MLP neurons of a small language model. Each row is named by its layer, matrix (down: output weights) and neuron, and shows model dimensions 144-239. Each number is 200 + 20 x the weight over its row's rms, rounded and kept within 0 to 999. A neuron's up and down rows have the sign that makes its largest values positive.
Before each neuron's rows, "fires before" lists the tokens most often just after its 100 highest values on Wikipedia text that the model never trained on.

fires before: " ", ",", " |"
L5.down522,215,191,232,211,182,239,202,193,226,213,188,210,204,174,192,199,192,175,212,209,197,190,205,227,184,195,187,152,205,189,202,214,170,221,196,211,193,216,208,201,228,204,219,204,202,163,194,183,206,212,191,208,164,208,207,182,184,210,226,203,229,199,209,195,228,201,198,215,219,202,172,189,207,220,204,254,187,201,170,186,170,195,212,219,222,193,224,215,180,196,188,226,177,221,175,181

fires before: " (", " is", ";", " |\n", " was", ","
L9.down418,209,201,150,205,215,215,221,217,176,167,236,226,183,217,209,237,237,206,200,218,203,197,191,220,194,190,211,217,172,173,185,194,206,210,225,201,217,181,210,203,231,189,189,190,205,215,191,204,227,196,212,213,180,256,190,207,204,193,200,216,215,218,210,213,212,150,218,198,206,221,189,182,175,206,184,222,192,196,182,224,180,229,214,175,187,177,193,209,209,178,190,160,220,207,224,169

fires before: "-", "ation", " on", " in", "ed"
L5.down823,196,230,172,197,174,166,202,227,223,207,205,254,195,172,187,184,246,220,219,199,188,209,218,218,198,202,196,207,185,190,184,200,190,210,207,197,197,206,207,186,182,236,193,229,194,233,194,210,193,191,218,195,204,183,188,187,209,216,165,201,192,211,174,203,178,190,202,219,216,154,171,215,227,179,191,208,205,201,180,167,211,143,199,202,228,195,193,210,210,211,211,212,191,224,214,202

fires before: "er", "ing", "or", "ed", "s", "ers"
L10.down901,224,193,175,140,194,198,214,188,206,222,202,231,218,203,247,203,210,205,173,199,190,214,200,231,210,215,249,205,190,191,187,204,188,163,212,208,176,181,161,160,217,175,219,213,211,193,151,201,216,144,181,184,216,220,233,177,205,210,222,173,181,177,220,191,195,179,183,199,167,198,192,241,234,211,149,190,192,202,193,223,203,191,215,205,216,197,209,203,218,220,215,208,201,225,213,220

fires before: "==", "===", "====", "A"
L6.down984,215,208,197,202,170,170,177,238,224,235,191,191,186,202,177,226,232,208,207,192,181,202,200,200,203,162,171,203,220,191,181,231,191,193,154,222,222,187,194,185,192,189,154,208,192,203,177,139,212,200,195,214,209,209,200,164,202,203,198,210,203,184,178,206,172,168,183,212,201,177,231,164,236,237,202,221,190,171,191,187,192,179,220,192,192,205,214,203,214,258,181,207,188,195,189,225

fires before: " by", " to", " of", " in", " on", " a"
L10.down430,207,177,201,239,167,192,233,190,210,219,234,202,211,213,192,223,225,211,231,177,209,183,185,182,222,176,189,209,192,215,218,191,194,185,212,238,211,152,205,166,206,192,206,227,171,186,209,165,190,227,217,205,213,176,181,210,192,237,190,144,210,213,239,169,198,210,176,162,203,205,229,210,214,184,185,215,133,207,189,186,172,232,167,155,184,205,220,187,169,163,200,186,172,190,202,213

fires before: "oci", "ist", "et", "ed", "emb", "um"
L4.down310,198,192,179,200,205,197,203,183,210,191,182,186,209,212,197,208,184,200,235,198,179,211,228,165,199,211,190,198,196,193,220,215,232,206,172,213,185,223,223,185,170,189,241,220,223,190,197,221,177,213,213,196,206,197,206,201,204,187,230,219,214,175,204,181,197,229,233,194,199,266,193,234,200,209,244,203,193,160,207,189,227,204,205,182,237,202,193,179,194,210,206,214,211,218,181,227

fires before: " ", " a", ",", " the"
L9.down717,209,185,184,179,174,173,195,167,207,217,207,207,185,219,208,194,213,173,198,182,168,188,216,180,185,199,213,207,193,215,237,205,217,214,226,206,197,178,191,191,220,216,174,167,252,222,227,215,218,186,208,202,226,171,245,239,155,245,208,181,207,193,216,211,188,190,195,183,218,191,226,192,194,206,201,225,188,206,212,200,211,222,247,202,182,198,223,194,185,223,190,190,218,187,206,188

fires before: "ed", "or", "ent", "ly", "ure", "ently"
L2.down498,202,182,194,221,241,212,194,213,218,218,203,218,174,157,189,177,187,208,167,238,219,179,230,243,218,185,200,195,220,203,209,157,178,201,208,176,216,178,157,169,216,200,195,187,169,203,218,229,236,188,204,210,175,179,189,192,229,210,210,223,182,203,217,187,210,220,200,214,201,227,242,194,218,182,183,173,178,223,204,206,181,199,190,210,162,207,232,197,200,161,218,220,187,206,173,230

fires before: "|", " |", " –", " "
L2.down593,203,178,222,192,194,191,203,206,228,169,200,228,212,187,196,204,192,215,213,212,220,177,197,186,201,201,171,190,205,185,205,199,211,194,187,192,210,227,181,201,217,221,188,185,187,197,169,196,196,181,212,204,175,218,199,210,213,220,215,216,217,237,168,182,207,190,221,172,187,228,212,234,167,185,212,212,235,191,176,184,249,200,215,209,209,172,201,211,191,209,205,207,229,193,214,191

fires before: "==", "In", "On", "===", "He", "A"
L4.down233,219,220,206,194,197,190,188,236,222,202,222,160,206,199,180,176,192,182,197,214,204,184,230,198,182,144,205,192,202,222,185,169,191,210,192,177,210,184,196,185,183,215,206,192,205,192,194,177,205,252,220,189,207,196,198,202,175,193,211,193,193,169,180,217,223,184,226,167,203,182,194,199,207,227,200,203,180,178,215,203,231,206,181,199,221,200,208,164,191,177,209,216,204,205,209,211

fires before: ",", " and", " of", ".", " to"
L9.down578,169,190,237,195,200,224,216,169,197,181,195,214,213,198,165,220,204,207,214,159,201,191,207,228,210,205,203,187,212,203,178,233,158,195,195,204,225,173,209,185,217,187,213,182,184,191,178,183,189,184,195,203,245,199,205,194,188,193,234,228,205,230,184,205,183,178,205,188,192,212,205,161,189,171,191,207,209,146,180,204,206,194,213,199,204,201,233,218,208,213,196,247,183,210,184,184

fires before: "0", "5", "2", "3", "4"
L10.down236,216,214,193,207,215,178,182,200,204,190,205,226,203,147,192,175,167,169,190,182,189,203,234,193,199,189,163,211,192,178,195,188,198,177,205,192,222,213,203,163,156,198,191,174,200,201,195,247,197,194,169,224,196,186,218,210,209,157,194,163,191,233,183,188,182,192,190,204,198,157,186,177,131,231,226,230,243,213,216,206,233,198,208,213,197,205,240,174,197,201,230,182,216,200,212,194

fires before: "|", "-", "A", "===", "I"
L2.down297,180,230,162,173,199,197,200,238,199,218,194,179,212,207,184,210,219,201,188,229,187,198,201,216,163,213,193,221,141,199,180,187,185,211,198,209,167,196,186,182,211,235,215,187,234,192,192,192,227,181,180,212,174,182,201,177,232,236,202,204,234,211,231,187,193,204,199,240,155,196,198,177,194,175,236,213,228,174,192,223,203,210,186,167,209,193,197,167,186,238,190,204,205,203,216,167

fires before: " in", " as", " the", " at"
L10.down294,190,197,210,222,260,197,231,225,212,223,201,224,237,190,207,202,198,197,214,183,187,226,187,200,218,159,190,190,150,226,201,205,169,220,194,173,185,226,205,199,207,165,211,179,183,168,198,226,192,199,217,209,213,190,219,214,201,171,196,221,173,203,184,220,197,197,215,204,196,176,209,199,213,195,188,202,252,184,188,173,168,195,206,163,197,189,244,183,186,192,200,211,190,234,187,199

fires before: "ed", "ing", "es"
L10.down65,174,200,217,223,183,222,208,209,208,204,214,229,232,192,174,200,200,191,214,189,202,172,206,168,208,207,175,238,212,220,182,177,190,202,220,171,242,183,186,198,198,210,208,189,172,208,198,197,205,199,196,188,196,200,208,202,213,180,175,183,193,203,229,198,226,216,204,224,230,218,235,216,215,207,192,201,208,188,225,219,205,186,170,201,199,247,187,213,218,219,202,213,188,224,209,244

fires before: " ", " a", " one"
L10.down769,205,196,213,219,171,212,219,195,195,212,217,181,195,206,205,155,160,182,172,184,191,230,195,198,206,190,193,204,203,209,186,193,198,165,164,174,218,170,207,202,202,237,215,200,209,212,161,200,209,197,177,205,186,194,238,220,205,228,198,170,197,187,184,188,188,180,183,195,187,162,188,177,190,151,170,204,165,216,202,209,206,218,183,189,179,233,220,208,205,187,226,195,221,208,214,193

fires before: "ices", "ist", "oci", "ing", "iness", "l"
L2.down565,224,209,185,192,173,180,221,184,154,221,220,204,171,222,184,220,217,216,204,166,195,200,207,167,170,235,189,174,184,222,209,224,225,189,228,218,224,183,197,174,238,161,245,218,182,203,175,198,189,222,192,203,215,221,183,207,223,206,219,172,160,147,207,196,209,227,221,196,207,218,180,247,194,186,183,167,209,190,196,185,188,182,204,200,206,215,205,218,206,191,176,176,205,210,233,235

fires before: "ed", " with", " in", "ing", " and", "s"
L9.down820,180,185,201,197,216,198,218,175,191,206,191,174,201,221,243,208,178,185,192,220,212,188,168,180,208,195,197,179,179,170,171,221,216,228,223,193,193,214,227,215,199,200,193,215,214,205,173,187,183,192,200,205,175,202,195,216,187,195,183,202,213,181,203,153,190,209,202,207,227,194,270,211,217,177,220,190,188,195,238,205,213,176,212,180,205,240,207,194,201,180,222,190,216,201,216,224

fires before: " |", " (", " |\n", "%", "°", "."
L6.down4,230,210,185,171,211,202,204,214,189,193,206,198,232,221,213,210,207,212,194,192,192,189,225,179,179,211,210,184,200,212,186,199,202,210,200,203,152,199,217,196,214,185,206,174,187,198,201,171,183,196,181,198,193,181,207,215,201,189,229,216,208,247,217,193,206,228,203,165,232,220,189,190,194,195,211,190,200,218,251,231,196,201,208,193,222,208,213,189,223,180,192,235,202,211,209,200

fires before: "-", "ess", " ", "19", "ed", "20"
L10.down777,183,183,170,164,194,196,190,198,192,219,193,186,207,221,212,190,219,207,163,182,202,207,212,190,183,176,209,181,239,201,180,165,184,197,213,204,222,142,210,213,180,174,167,173,217,176,232,183,229,241,208,202,202,203,225,177,171,176,189,217,189,210,226,226,226,192,193,200,201,196,171,185,206,172,220,192,235,183,199,214,220,173,203,187,193,168,222,222,233,214,146,178,194,216,228,209

fires before: "–", " |"
L9.down190,195,219,190,186,187,214,183,194,221,184,217,224,199,200,208,225,172,183,229,219,201,145,222,188,193,163,205,186,237,191,201,172,197,202,178,181,243,202,207,218,233,196,193,190,206,191,186,198,182,221,202,220,157,183,174,207,160,224,238,192,192,164,201,198,201,169,169,204,202,179,194,202,200,205,179,160,186,197,209,223,187,187,180,173,233,191,237,248,191,189,186,207,208,209,144,182

fires before: " ", ":", " −"
L9.down736,185,218,210,175,216,220,185,201,185,189,152,188,216,215,199,191,212,193,214,170,191,177,207,182,216,220,208,181,169,226,186,202,194,212,197,203,226,181,201,194,228,153,198,225,209,195,195,173,175,176,211,209,190,178,225,220,199,180,219,176,185,208,198,199,179,248,205,221,214,209,197,197,214,210,173,186,193,222,224,204,210,235,187,242,208,243,198,222,217,204,212,181,141,190,228,207

fires before: "ation", "ated", "ations", "ate", "ed"
L10.down331,224,175,210,188,190,187,205,157,197,200,204,208,203,194,241,183,204,190,202,220,218,198,165,227,173,163,163,198,211,236,177,193,216,179,207,195,245,189,178,202,227,206,192,170,183,230,196,147,193,230,176,199,190,193,192,196,193,183,222,186,204,218,224,210,216,188,186,215,240,238,204,215,169,175,225,201,196,206,174,234,224,176,215,190,196,230,184,204,194,184,154,204,220,220,226,220

fires before: " to", "ing", "ts", "es", " not", "e"
L10.down241,188,204,196,222,185,173,184,217,213,181,177,233,190,198,178,230,193,209,221,201,206,221,192,173,188,209,202,208,218,177,254,216,164,195,191,207,209,189,202,211,194,222,198,216,181,228,181,189,215,194,191,187,214,230,170,227,208,200,181,186,211,183,179,172,246,179,198,201,204,219,171,197,168,204,177,202,203,181,204,214,228,186,178,196,193,216,199,213,196,221,181,207,190,178,233,218

fires before: " ", " the"
L10.down645,187,187,216,209,176,191,228,190,189,184,205,190,220,203,201,210,236,211,174,215,170,224,216,187,187,194,195,222,186,209,183,183,192,173,214,196,206,163,189,226,216,198,192,205,211,197,199,215,193,194,209,224,173,185,208,238,188,226,198,172,214,212,190,149,186,177,190,199,169,200,195,199,228,231,168,163,184,203,186,181,199,174,198,194,207,210,211,249,219,215,217,200,180,204,195,199

fires before: " ", " the", " S"
L4.down716,194,230,193,199,179,226,196,190,189,205,194,195,195,231,194,179,216,174,207,206,213,231,202,211,190,188,215,214,230,169,161,177,205,172,225,190,214,200,196,189,193,199,207,209,177,204,231,198,163,169,211,187,177,186,221,196,218,179,215,200,191,213,235,172,172,187,208,244,202,215,213,217,179,190,220,198,172,199,204,235,181,186,215,216,187,173,204,169,192,197,223,168,211,183,199,206

fires before: "|", "==="
L4.down618,189,203,225,188,221,215,190,210,207,208,202,181,197,216,205,183,230,197,166,187,201,215,227,199,182,206,184,207,201,219,188,195,198,173,184,213,203,207,206,189,185,151,183,192,189,192,193,188,202,200,195,212,169,194,194,188,188,198,187,218,195,217,185,204,220,200,179,207,163,182,206,189,225,203,163,217,201,206,187,180,175,174,200,204,184,188,204,207,204,234,214,206,202,213,220,181

fires before: " ", ":", " a", "ing", "\n", " an"
L4.down326,198,197,213,203,197,237,212,195,209,211,193,197,224,186,187,180,204,166,217,192,198,218,207,197,182,235,182,145,211,197,217,186,160,189,201,188,180,225,196,219,195,193,196,234,184,156,232,208,189,234,218,190,205,208,204,183,189,220,211,182,208,201,187,192,233,195,200,228,255,197,231,159,221,185,197,195,172,187,197,152,190,219,212,200,175,221,210,190,222,183,176,181,233,225,217,193

fires before: " a", " the", " \"", " an", " who"
L10.down33,179,223,175,217,206,226,187,194,227,196,190,216,213,201,252,180,186,179,204,223,164,198,193,185,189,198,189,179,206,185,203,188,233,206,189,184,190,195,174,190,211,211,160,201,211,209,210,244,184,211,204,210,188,214,216,200,199,194,208,208,222,209,185,208,219,187,205,192,193,228,256,230,220,176,231,192,192,200,171,164,202,221,234,200,205,206,184,244,219,263,205,203,209,205,220,201

fires before: " ", " |", " mi", " Q", "m"
L6.down242,212,204,202,182,177,211,227,179,229,194,175,227,202,163,192,169,211,191,204,221,182,188,187,212,189,198,233,175,216,199,203,194,212,198,223,149,185,192,182,215,194,212,213,211,185,212,216,217,173,215,220,196,181,222,154,182,197,208,193,208,197,243,216,233,221,187,224,197,203,186,202,220,213,232,211,175,212,192,203,181,213,214,248,210,169,221,194,202,201,221,255,224,209,215,214,190

fires before: "ed", " in", "or", " on", "er"
L2.down411,226,202,174,215,196,204,196,212,191,191,210,206,196,191,186,214,209,215,215,215,231,186,229,178,172,202,185,211,211,202,183,223,194,211,207,202,215,208,161,216,219,203,198,188,208,179,195,219,227,223,213,203,188,208,176,204,195,225,166,156,184,222,194,187,165,198,174,187,195,204,170,202,228,197,171,170,198,197,223,199,170,186,213,198,191,214,203,197,205,177,242,200,169,233,229,217

fires before: "er", "ral", "ent", "ation", "re", "om"
L4.down50,181,188,199,194,198,210,243,164,216,209,205,192,214,214,204,182,239,216,199,185,175,238,211,192,175,236,190,220,207,156,175,185,190,184,198,232,197,213,209,185,225,214,197,219,226,193,217,192,178,203,214,191,217,163,178,220,196,183,211,189,187,190,188,221,180,208,181,202,238,195,221,190,219,259,224,193,208,198,187,201,200,192,177,239,211,166,189,207,220,209,193,189,199,213,197,222

fires before: "|", "===", "=="
L2.down239,164,216,191,188,181,210,172,206,197,197,185,235,213,220,202,194,234,205,199,227,192,207,197,228,210,190,182,202,181,221,200,216,174,186,230,208,210,187,196,180,178,209,226,178,212,209,212,167,219,207,199,194,185,190,215,191,200,223,203,174,178,218,205,223,199,194,164,209,165,164,146,190,239,216,207,212,183,201,198,196,214,199,181,202,191,223,197,219,202,232,165,194,186,214,215,219

fires before: " It", " is", " The", " was"
L10.down893,181,184,188,192,222,223,186,194,194,207,190,221,202,203,185,195,222,196,180,195,183,214,169,239,189,199,201,202,163,182,190,201,204,195,225,158,222,196,207,194,208,235,163,197,153,223,166,239,207,221,234,196,205,207,214,197,189,185,164,192,176,188,155,201,197,202,188,243,183,193,203,176,175,203,189,199,232,202,198,213,233,240,194,192,194,216,191,189,198,219,239,171,203,238,241,200

fires before: " ", ".", "37"
L6.down95,222,175,185,179,198,225,211,197,213,189,175,167,233,191,215,201,204,225,219,232,193,188,223,180,166,179,196,221,166,209,199,213,221,174,178,204,173,187,184,181,215,183,217,194,221,201,185,197,185,201,191,156,202,197,175,205,196,201,206,211,217,172,226,199,185,208,197,199,186,192,191,205,177,210,204,210,211,226,194,224,212,205,180,198,170,235,177,230,217,213,242,183,199,214,231,181

fires before: " ", " the", " J", " M", " R"
L10.down52,180,196,191,220,193,205,217,186,205,190,161,191,191,165,207,186,219,195,191,195,199,184,212,226,207,201,159,219,199,231,221,216,165,175,173,180,190,200,203,200,200,175,183,216,235,216,170,192,192,191,214,218,188,219,232,199,212,213,220,214,180,190,226,200,224,204,223,225,224,179,202,197,209,178,189,214,184,216,187,190,176,214,213,195,176,165,202,222,183,208,240,211,193,189,199,209

fires before: "5", "4", "7", "2", "3", "9"
L10.down246,219,174,169,199,196,196,196,193,192,193,175,192,212,180,209,210,193,173,160,206,181,202,207,218,221,168,239,219,201,207,177,188,176,192,185,182,202,220,213,200,211,221,178,154,190,207,186,172,234,207,208,217,222,180,218,200,221,180,198,183,197,192,194,202,200,169,207,195,205,169,158,213,204,175,216,224,183,217,191,249,224,183,205,242,198,196,203,150,195,194,206,227,204,187,181,262

fires before: ",", " he", " in", " |\n", " the", " at"
L9.down1002,198,182,176,219,216,192,202,213,235,158,188,215,212,228,217,184,195,227,207,183,206,195,207,188,211,179,197,221,200,204,184,198,191,200,180,195,206,203,236,200,215,186,198,218,174,181,205,192,187,227,175,202,193,175,185,214,194,208,190,216,211,184,236,183,183,167,206,195,169,213,248,228,165,219,252,181,244,197,202,226,185,227,170,187,225,227,219,157,155,180,176,199,197,217,183,224

fires before: " to", " in", "ly", " by", " and", "."
L10.down325,182,204,198,212,209,197,192,188,215,190,219,229,184,177,147,217,175,178,195,195,239,184,220,189,217,218,165,176,173,211,188,193,178,205,190,176,195,189,221,213,232,169,197,193,189,184,205,175,212,177,188,207,213,201,224,195,182,181,210,173,180,220,190,201,175,203,181,192,198,207,226,174,197,233,193,215,184,190,211,185,186,198,200,159,183,229,187,212,197,178,185,208,166,204,235,214

fires before: "20", "19", "al", "g", "is", "v"
L10.down362,155,189,243,221,208,180,171,202,210,210,225,211,181,209,214,217,181,189,192,192,195,199,162,223,188,206,178,217,184,236,191,200,211,215,228,191,226,193,181,187,197,201,184,179,235,194,205,187,198,215,210,184,201,214,209,205,185,203,205,172,152,195,222,203,213,176,194,178,169,188,176,194,206,216,180,188,217,178,192,232,204,196,201,182,181,181,215,212,222,187,199,172,206,215,180,200

fires before: "|", "===", ":", "=="
L5.down619,205,192,196,191,175,189,215,190,213,188,165,189,203,207,172,213,207,179,179,182,177,216,221,183,213,208,191,198,201,227,168,178,185,181,195,189,250,197,215,198,193,223,205,217,197,188,241,156,192,236,204,229,189,201,204,189,187,185,191,180,197,225,176,213,196,216,176,197,180,162,199,164,202,224,196,219,183,209,205,204,210,189,214,199,188,207,205,200,198,220,173,200,201,194,215,216

fires before: ",", ".", " and", ".\n\n", " in", " at"
L10.down270,181,192,224,194,217,174,210,200,176,201,239,217,235,204,218,216,214,167,195,160,193,175,216,205,228,200,193,208,159,191,184,229,214,240,184,216,221,223,193,209,222,204,181,192,168,203,145,166,206,200,234,183,219,198,222,151,181,214,189,191,211,176,233,178,196,198,182,207,185,202,206,198,210,205,205,189,229,220,200,195,217,220,231,189,217,178,221,197,195,171,179,164,166,233,199,211

fires before: "ed", "s", "ly", "ing", "or", " c"
L9.down540,218,210,201,186,237,196,167,201,212,239,205,177,176,177,194,181,181,198,197,176,170,207,228,209,203,222,197,212,226,231,228,190,183,196,190,195,208,220,181,192,225,193,171,192,238,209,170,191,207,192,189,209,194,216,184,234,216,225,199,188,227,212,211,202,205,211,238,198,193,179,198,233,194,240,199,178,177,190,204,212,213,207,228,192,222,188,191,193,225,198,247,196,212,213,199,212

fires before: " ", " March", " the"
L10.down955,220,188,176,199,182,221,237,194,177,190,173,203,197,215,192,167,182,218,204,169,212,202,210,184,197,235,206,208,196,207,194,213,211,194,204,198,192,184,182,234,169,189,194,210,249,189,193,200,240,201,187,213,203,185,223,189,230,243,224,210,217,204,201,188,198,222,186,205,198,186,205,157,211,191,187,201,156,188,200,190,243,191,196,201,220,192,181,191,188,211,209,200,211,191,220,229

fires before: " ", "ant", "hn", "ony", "ur", "in"
L6.down479,201,155,157,224,193,212,182,200,206,204,227,203,224,183,203,179,212,212,172,184,229,206,222,215,207,238,217,219,191,241,183,193,196,227,201,187,199,205,188,208,213,221,234,210,200,161,218,227,194,231,191,173,212,157,212,193,210,225,183,186,223,191,199,244,182,196,196,226,213,192,209,194,165,176,206,198,196,205,222,207,179,214,185,197,182,212,205,200,216,232,228,153,200,167,209,186

fires before: "==", "===", "A", "The", "In", " "
L2.down613,247,167,208,207,180,215,201,208,207,197,205,181,242,186,202,214,202,169,181,230,180,182,190,202,248,183,204,180,216,203,177,180,223,215,164,191,211,192,228,174,222,187,222,197,211,187,206,176,205,207,218,202,192,169,198,206,199,220,189,195,201,222,208,210,212,234,197,183,225,192,188,181,203,200,197,183,183,220,197,208,204,239,214,195,202,203,196,222,172,194,190,198,151,211,227,221

fires before: " |", ":", " re", " to", " the"
L9.down141,184,199,193,200,201,244,215,241,225,202,185,191,193,196,232,181,208,195,168,232,217,204,193,248,211,206,202,212,185,217,184,202,201,207,236,205,175,155,213,205,196,212,180,190,231,168,186,211,183,195,172,219,214,184,189,190,160,202,252,186,218,179,224,175,228,221,180,204,225,238,242,211,183,203,211,180,163,183,216,210,257,209,188,247,223,208,202,197,199,182,185,224,218,219,208,182

fires before: "-", " "
L9.down60,189,206,230,228,234,195,224,190,199,164,209,190,206,203,220,219,209,191,198,190,205,210,218,203,167,185,194,216,198,210,247,211,210,201,180,138,177,205,174,246,199,183,180,200,187,204,197,213,194,225,228,193,178,154,186,227,233,197,223,222,190,191,195,211,208,182,206,194,179,153,189,208,200,228,237,184,219,222,211,217,208,212,183,159,173,191,184,218,182,203,209,184,208,192,191,202

fires before: "===", "==", "\n\n", "-", "====", "\n"
L6.down411,218,161,185,210,224,188,178,215,166,203,214,220,200,195,213,169,215,165,204,234,215,186,195,195,208,187,228,203,204,238,238,222,196,185,216,204,217,197,202,179,228,201,205,187,205,224,180,189,196,208,191,188,209,198,176,210,181,190,183,164,190,219,189,231,211,184,197,202,196,191,228,211,180,239,192,203,175,210,163,213,246,184,205,224,229,222,179,190,181,194,214,169,192,190,179,195

fires before: " ", " with"
L9.down1010,194,163,210,211,179,196,207,174,184,235,230,177,207,220,182,181,200,173,204,193,194,210,225,208,216,161,201,191,227,185,196,196,186,191,205,208,169,203,180,194,203,198,184,223,228,215,221,180,213,197,213,217,205,201,217,219,207,213,224,195,173,168,190,154,169,154,212,212,187,208,238,194,228,228,203,180,192,205,186,206,198,228,208,182,223,209,168,195,202,222,200,215,175,202,213,194

fires before: "|", "-", "\n\n", " "
L2.down555,185,198,201,215,212,201,200,167,198,204,186,190,212,196,180,193,234,184,186,181,190,203,207,200,201,212,179,174,226,189,202,238,191,197,162,175,223,211,207,192,183,209,205,203,251,195,193,199,209,206,180,203,226,186,220,244,193,200,213,224,174,203,204,224,224,213,215,212,190,204,178,204,184,190,208,188,204,199,225,189,206,196,153,154,189,153,213,195,209,209,182,207,180,207,210,162

fires before: " |", " ", " to", " A", " the"
L5.down696,188,193,213,235,186,214,188,220,153,218,195,161,209,206,225,195,228,252,175,212,197,196,199,192,206,199,170,204,219,212,201,191,217,192,205,186,167,178,173,165,192,187,229,171,182,195,213,229,181,212,172,216,198,183,177,189,175,190,217,182,254,191,208,171,186,272,204,192,218,243,201,206,186,182,220,195,223,198,192,171,264,202,213,176,196,174,231,174,190,174,148,190,205,226,189,207

fires before: " ", " −", " |", "%"
L10.down570,196,230,198,212,225,239,191,195,180,182,197,208,187,201,177,209,193,244,216,184,160,177,203,192,177,218,207,203,215,175,180,183,193,249,221,198,201,197,213,214,182,228,172,174,183,170,196,195,222,202,154,200,200,225,191,187,192,228,206,175,191,201,211,199,221,178,156,176,225,225,215,212,196,175,196,208,208,175,220,197,208,181,217,197,209,204,206,215,216,176,195,199,209,164,180,204

fires before: "er", "ral", "re", " for", " a", ":"
L4.down170,210,156,219,220,205,212,221,179,201,228,191,188,213,210,208,181,239,215,177,204,226,203,190,226,216,223,196,214,199,192,192,228,190,203,226,214,200,220,189,203,185,256,246,214,184,208,186,164,154,205,183,211,226,225,176,215,191,188,217,202,201,199,186,227,221,211,208,210,199,205,176,240,199,216,188,169,148,198,211,195,184,202,211,224,200,196,197,208,185,179,267,220,217,203,192,225

fires before: " was", " is", " has"
L5.down870,237,209,185,221,216,198,207,217,198,205,261,220,180,205,193,228,186,203,171,176,205,193,202,180,215,154,211,208,161,204,196,223,227,213,190,175,189,214,191,152,242,205,191,191,176,231,183,210,192,220,194,162,216,222,208,194,195,211,207,207,207,188,205,199,223,215,194,166,174,201,170,235,207,170,219,216,195,207,190,210,204,207,171,177,183,184,203,240,175,217,199,228,208,219,194,194

fires before: " |", "age", "\n", ":", " d", "al"
L6.down1001,211,211,202,171,178,233,186,211,193,208,186,188,184,211,180,155,179,222,191,189,217,202,165,215,203,167,189,242,177,197,205,210,188,199,203,172,182,179,210,188,217,173,210,169,210,181,173,226,214,205,183,192,201,197,214,172,216,217,204,198,198,245,221,194,190,213,197,192,168,169,223,188,189,185,187,196,188,202,226,211,179,244,191,216,244,189,214,210,210,209,174,170,190,260,203,215

fires before: " ", " N", " S", " R", " Total", " P"
L2.down376,196,206,189,181,220,172,213,190,214,195,184,218,182,183,199,212,209,188,215,207,163,180,156,232,179,216,198,207,195,184,222,216,230,180,207,190,206,185,188,210,156,195,160,229,195,176,194,225,207,165,211,166,190,204,194,176,198,184,189,194,200,187,233,184,200,196,207,225,226,176,249,196,174,200,194,173,202,166,194,197,169,176,174,229,226,205,197,189,203,204,200,200,187,211,183,237

fires before: " ", "il", "ic", "id", "ia"
L5.down351,198,175,210,191,180,210,180,203,177,200,227,205,203,196,178,235,219,209,187,192,173,220,230,212,202,201,204,186,229,198,185,175,209,244,215,237,195,159,221,218,194,219,188,204,178,181,219,176,198,208,257,195,181,171,233,246,215,198,213,178,195,244,222,179,215,190,174,178,218,232,196,154,222,181,218,186,213,201,220,234,179,181,180,192,188,205,214,200,191,218,201,187,221,208,181,197